{"n_layer": 16, "d_model": 640, "n_head": 10, "vocab_size": 14143, "norm": "layernorm", "tie_embeddings": true, "init_std_qkv": 0.0317, "init_std_o": 0.0, "optimizer": "muon_variant", "weight_decay": 0.14, "schedule": "wsd", "decay_shape": "linear", "final_lr_fraction": 0.02, "batch_tokens": 131072, "steps": 5356}
MLP neurons of a small language model. Each row is named by its layer, matrix (up: input weights) and neuron, and shows model dimensions 96-223. Each number is 128 + 32 x the weight over its row's rms, rounded and kept within 0 to 255.
Before each neuron's rows, "fires after" lists the tokens most often just before its 100 highest values on Wikipedia text that the model never trained on.

fires after: "1", "0", "end", " took", " v", "–"
L4.up2408 [ 75  79 142 130 103  97 101  71 125 148 140 140 151 175  49 139 193 149  82 192 159 100  77 116 154 128 127  96 140 159 103 181 111 121 170 188 128 173 158 105 115 136 131  86  62  91 140  89 124 121 106 152 171  79 158 143  69 164 126  80 141 118 118 175 136 144  97 146 147 144 174  97 111 129 130 127 139 133 126  65 100 159 114 142 166 149 126 136 115 166 107 175  97  69 111 123  77  71 103 162 157 174 146 167 104 184  88 140  99 137 108 139 137 157 107 165 116  91 120 147 161  99 119 115  55 142 121 146]

fires after: "| ", "\n"
L4.up129 [169 116 145 109 140 107 127 135 140 136 169 158 136 165 145 129 103 166 149 148  95 166 170 123 111 148 141  88 117 136  79 145 181 101 144  87  95 107 153 155  56 110 111 127 137 155 189 145 121 173 141 134 142  94 158 122 182 143 135 190  58 118 161 110 124 149 158 171  53 139  95 106 160 110 139  91  86 120  44 131 154 102 134 159 112 109 151 104  61 137 132  95 100  98 186 172 138 149 146 126 178  97 121 134 135 163 180 114 207 138 145 124 171 195 125 140  79 114 147 124 142 138 105 124 125 115 117 130]

fires after: "3", "2", "4", "6"
L4.up591 [173 127  82 172 133 146 126 169 108 177 116 126  44 123 159 131  84  94 100 148 181 142 149 117  85  88 136  28 155 118 171 169 208 127 128 123 174 114 174 139  98 116 113 128 124 103  74 121 183 138  95  86 105 108 142 127 112 136 139 134 119 123 159  81 168 113 174 129 196  99 120 126 108  60 131 167 142 151 125  92 144 148 176 149 179 129 170 143 160 188 175  95 118  96 141 121 100 123  78 173  95  67 161 133 130 136 150 114 107 151 172  83 110  94 131 139 186 108 120  82 155 123  99 108 188 143 102 194]

fires after: "| ", "\n", " | ", " (", ") | ", "a | "
L4.up2214 [ 95 133 124 136 125 118  95 134 203  73 151 163  92 120 140 160 120 112  72 107 134 127  75 152  97 123 114 182 126 118 120 120  96 109 112 125 105 143 180 166  84 166 105 139 151 114 137 138 140 155 139 147 160 134 123 130 130 130 150 106 143 192 138 211  86 145 159 119 101 153 186 173 102 124 146 145 109 144 116  89 130 107 100 108 125 147 160 156 168 105 134  95 166 123 149 118 128  82 137 189 145 189 163 152 100 201 117 167 156  98  91 126 131 155 169  55  44 162 118 155 117  52  89 139  67 148 138 128]

fires after: ".", ", B", " |", " | B", "B", " B"
L4.up1184 [146 167 121  75 116 166  76 105 109 156 118 109 153 163  59 104  65 108 193 160 120 140  94 136  91 144 120  97 141  99 139 137 128 137 116 154  69  79  64 142 129 117 120 131 145 105  91 120 175 104 165 110 122 102 136  98 183  86  78 199 147  69 169 135 154  99  90  87 204 175 102 111 141  64 127 103 113 148 112 129 174 142 141 203 194 145 183 113 136  78 142 106 145 152 153 161 142 146 115 169 141 103 132 135 117 112 137 121 169 145  97 106 168 124  66 143  94  73 163 179 130 157  76 111 115 190 153 117]

fires after: " | ", " in", "0", "1", "2", "7"
L4.up1467 [ 96 152 150 160  90 116 129  70 118 144 115  58 134 148  82 171 176 115 156  95 131 136 142 169 136  92 131 122 135 148 138  52 131  86  69 131 113 131 135 128 143 113 141 149  66  88 100 142  96 122 136  77 103 129 111 160 102 123 130 136 131 185 139 125 154 155 136 128 171 104 129 104 108 121 177  91 163 128 164  94 137 152 111 159 101  84 109 177 170 125 146  91 104  99 169 126 163 149 178 124  69 142 148 162 122 154 100  86 152 123 178 128 129 152 166 108 154 131 146 147 146  55 130 155 174 102 139 108]

fires after: "3", " Z", "4", " San", "1"
L4.up2552 [157 199 156 199 146 113  95 110  66  85 120 167 127 165 119 105 112 121  94 151 116 130 120 183  71 144 156 116 183  94 150 152 113 117 118 140  69 152 122 109 151 114 125 116 143  97  91 145 146 117 111 116 122 143 126 113 131 174  83 161 176 132  93 174 131 163 128  94  62 113 143  75 142 166  76 148 178 132  76  90 167 108 143 111 103 196 197 116 172 145 162 137 129 149 156 131 112 163  83 132 134  98 116 142 131 129 161 151 127 120 158 145  93 174 175 148 151 101 112 107 142  91 144 128  91 141 111 106]

fires after: "0", "; ", " | ", "6"
L4.up1367 [149 108 122 135  66 123 127  83  66  89 160 128 106 140 163 170 104  97  98  74  89 111 105 167 135 105 148 117 139 153  73 137 143 127 193 154 164 101  48  88 138  96 139 124 128 125 141 123 102  87 116 107  89 119 149 178 153 119  96 163 145 142  84 138 133 129 125 137 117 107 111 159 111 109 134 151 134 104 179 144 157  79  65 170 104 109 132 142 103 153 107 120 131 144 179 130 141  88 152 193 107 155 162  90 193 162 112 147 104  60 130 117 141 122 133 142 143 105 108 154 109  65 128 122 157 104 153  94]

fires after: "1", "30", " in "
L4.up135 [116 123 188 140 143 101  93 143 117 112 163 132 140 140 109 156 131 124 121 140 153 158  95 102  84 117  88  72 110 134 161  98 107 102 185  94 107 146 156 175  96  85 127 147  96  59 128 179 148 122 122  97 150 124  78 116 115 163 153  82  96 138 130 131 123 112 155 143  99 135 131 180 191 158 135  63  72  42 129 109  81  74  70 108 165 187 118 162 102 155 131 107 132 173 108 113 120 114 102 133  58 148 150 112 145 154  94 103 131 134 171 231 153 143 134  84 193 142  85 185 170 128 102  74 155 149  52 110]

fires after: ".", "\n", "°", "°N ", " |", "′"
L4.up128 [ 75  84  66 129  93 141  61 103 164 103 158  89 172 148 159 121 222 154 165 157 141 113 173 128 114 126 126  81 146 111 170 110 163 154 126  91 137 128 156 104 116 162  78 132 172 107  94 139 107 144 122 159 128 160 103 131 165 137 152 150 150 108  83 151 122  49 145  82 118 105  99  86 131 117 154 143 116 121 135 127 138 192 124 104 172 103  94  55 108 125 200 109 142 185 139 132  94 148  96 127  88 159 167 145 131 113 119 130 125  77 113 123 121 111 126 116  47 196 153 142 126 156 123 155 139 123 138  55]

fires after: " St", " st", " g", "-st", " che", " le"
L4.up1727 [ 67 120 112  85 146 159  79 108  77 102 143 147 118 177 172 101 133 146 108 115 113 114 145  70 102 128  98  94 155 144 122 123  89 111 158 128 125 166 131 142 122  88 162 131 118  85 133 168 110 210 103  81 122 145 147 110 152 141 133  76 162 135  79 142 114 126  63 118  99 180  83  79  81 120  80 145 108 111  78 126 167 108 125  82 135 138  89 109 146 167  96  74 142 115  97  99  83 140 105 159 101 182 133 130 132  93 109 115 123 187 152  64 138 123 178 117  66 118 162 207 140 105 153 112 100 154 130 121]

fires after: " | ", "; "
L4.up1503 [137 118 202 119 142 109 132 112 137 117 155  94 162 116 103 134  98 102 168 141 178 149 139 165 145  62 141 138 112 106  96 165 125 136 153 216 145 185 145  89 152 138  85 157  76 144  31 113 184 123 128 144 106 168 151  91 135  79 129 114 191 161 107 116 201  66 152 180 148  76  88 110 148 123 154  68 167  96 158  80 160 102 109 152  98 100 145 118  76 146 123 168 152 112 145 120 128 167  98  72 184 131 115 136 129 147 104 115 142 139 148 134  92 171  79 144 146 133 132 141 177  95 138 136 181 119 151 168]

fires after: " St", " (", ".", " st", ": St", " | St"
L4.up1292 [136 121 201 110 128  92 157 127 145  50 163  97 136 162 157 121 128 141 149 107 120 106 100  73 148  66 114  91 126 144 176 153 123 152  98 112 119 121 134 160 119 121 167 135 101 131 113 118 170  99  95 120 144 155  87  98 138 170 165 167 144  96 122 142 129 157 133 112 107 154 172 154 122 151 128  68 112  82 116 176  89 105 125 118 119 137 105 176  91 136 165 129 133 125  85  91 135  92  90 154 131 120 161 149 156 132 129  72 109 128 151 153  99 133 143 122  55 169 111 140 156 113 164  84  60 139 146  87]

fires after: "\n", " | ", " ("
L4.up529 [124 126 108 120 136 101 136 104 142 101 190 113 144 119  69 102 133 165 122 101 137 123  95 171 119 124 137  51 156 149 140 145 142  85 115  96  90 113 122 127 126 137 116  97  91 130  92 173 173 141 144  70 133  86 122 125  95  44  98 146 157 211 118 124 157 118 124  87 167 147  94 148 103 119  92 153 130  94 196 126  97 168 151 118 127 126 120 103 175 152 167  61 151 123 109 110 103 146 136 162 144 160 156 132  33 110 149  49 149  72 112 129 128 161 201  91 109 105 148 134  76 147 164 149 159  73 154 168]

fires after: " | ", " am", " App", "ind", " Am", "d"
L4.up182 [ 77 109 142 132 141 101  69 152 157  66 160 115 162 147  78 112  57 100  98 186 120 107 138 124  89  19 113  50 153 145 139 156 105 145 143 124 127 106 188 136 140  77 167 196 165 141  82 120 100  87  76 173 124 135 106  93 135 181 146 169 152 125 102 151 154 186 146  97  93 128 100 149 125 124  65  86 149 120 119 174 181  87 161 101 192 163 146 142 108 127 163 176 122  84 131 114  55  99 142  99 120  82 122 124 127  77 134 175 146 160 148 185 147 129 146 141  76 142 110  71 127 129  80  78 126 205 118 159]

fires after: "–", ".", ",", " – ", " | "
L4.up851 [175 169  98 169 140 191 127 166 155 107 127 120 171 140 121 121  99 122 170 138 123  52 128 170 165 108 115 112 139 145 193 130 147 156  79 148 104 225 128  99 139 136 152 163 174 161 122 145 146 145 129 185 181 125 121 101 208 117  86 102  67 133 112  95  49 110 143 128 121  99  93 178  94 156 146 170 158  74 150  68 168 149 141 175 199 139 138  98 159 135 118 149 167 124 110 105  55 174 117 141 170 141 184 137 149 182 138  65 172  52  26 107 177 177 113 186  61 125  59 143 148 104 107 146 191 111  78 143]

fires after: "–", "| ", "\n", " "
L4.up1034 [156 150  58 119 113 118 171 157  99 128 166 141 160 127 121  66 132 156 146  81 162 119 121 126 107  84 160 140 159 123 142 148 122 180 123 127  79 129 110 169 131 134  91 121 168 104 133 144 165  85 134  89 145 188 161 131 164 110 122 100 148 114 165 196 118 140 151 132  92 132 150  95 173  88 154  88 116 153 144 151 128  80  50 116 145  98 114 141 132 117 151  87 134 133 127 190 149 129 120 169 109 150 104 116 144 164 185 129 112 142 118 161 159 140 122  89 168 108 159 122  95 180 125 216 159  81 162 146]

fires after: "1", "7", "76", "5", "6"
L4.up654 [120 105 198 157 146 140 133 118 142 159 106 130  83 122 124 118 105 117 156 142 169  96 104 124 132 144 128  96  84 133 119 162 169 133 156 156 112  82 164 121 146 145  78 117  60 131  93 131 152 125 206  79 129  98 165 113  85 110 147 132 144 111 122 193 155 160 167 127 144 157 123 153 146 139  61  56 114 186 130 134 144 114  69 144 114 129 115 123 102  85  73 123 141 101 149 132 181 179  88 131 150 150 130 148 179 176 141 128 111  94 121 167 135 121 116 117 132 106  68 153  82 123 128 146 113 106  84 132]

fires after: ".", "0", "; "
L4.up1940 [190 158 130 193 104 131 107 145 127 144 126  85 151 134 183 135 125 113 152 140 135 111  60 121 134 137 153  62 159 122 138 202 124 113 146 125  72 138  88 136 123 130 158 179 169 123 147 127 146 118 166 118 186 142 121 203 165 157 116 179 134  86  97  56  95 151 173 131 221 118 143 160 104 114 112 135 135 118 165 152 173 126 204 116 170 112 149 170 108 150  99 138 116 102 170 146 112  80  94 123 106 112 124 139 159 169  82 100  66 119 109  86 178 147  80 103 116  73 102 119 152  89  58 184 165  55 128 174]

fires after: ".", " | ", "0", "; "
L4.up805 [123 100 133 154 181 100 127 121 116 147 142 132 206  99 174 144 135 110 158 175  96  88 104 133  92 126 175 118 175 112 160 126 166 120 153  96 147 142  29 133 111 171 102 117 122 197  97 132 183 166 168  80 106  92 153 163 127  29 108  91 161  97 178 131 130 108 144 115 103 169 164 115 156  74 173 124 156 138 104 123 146 100  44 115 104 113 169 127 124 157 163 188 101  93  73 165 159 128 160 158  82 117 149 136 103 155 155 125 104  44 202 122 175 172  81 116 150  81 143 123 150  45  76  91 126 123 123 158]

fires after: "|", "-", ",", " |", " in"
L4.up2 [135 107 163 116 112 124 124 156  80  81 129  96 109 125 183 142 147 146 164 151 140 175 142 128 143 106 129 109 166 162 174 176 141 123  86 195 123 161 130 201  79 165 154  63 149 124  75 136 135 124 122 123 118 122 153 133 163 132 153 124  98  93 106 110 122  88 144 105 149 162 104 119 154  84 105 157 147 160 113 156 126 146 129 126 121 143 106 168  77 160 150 122  82  98  88 126  78 162 132 136  99 133 132 139 138 132 146  94 107  99 178 223 149  79 150  91  93  93  95 155 112 163 126 103 149 107 193  77]

fires after: "1", ", ", " (born ", "2"
L4.up22 [ 97 154 146 137 133  85 110  82 121 211 146  49 104  97 150 145  97 163 136 155  92 149 140 147  95 127 156 116 161 128 197 150 133  90 144  55 130 153 157 178 198 122 139 118  59 125 126 124 144 116 136 128 141 137 150  92 115 109 136 145 161 153  69  94  84 155 183 125 110 171 140 111 113 112 176 143 169 160 212 139 119 103 108 161 184  98 133  75  99  76 143 144 113 154  84 129 102 172 141 137 107 125 160 112 133 121  91  82 132 131 160  89 175 173 193 169 168 166  69 172 109 137 127 111 162 120 127 173]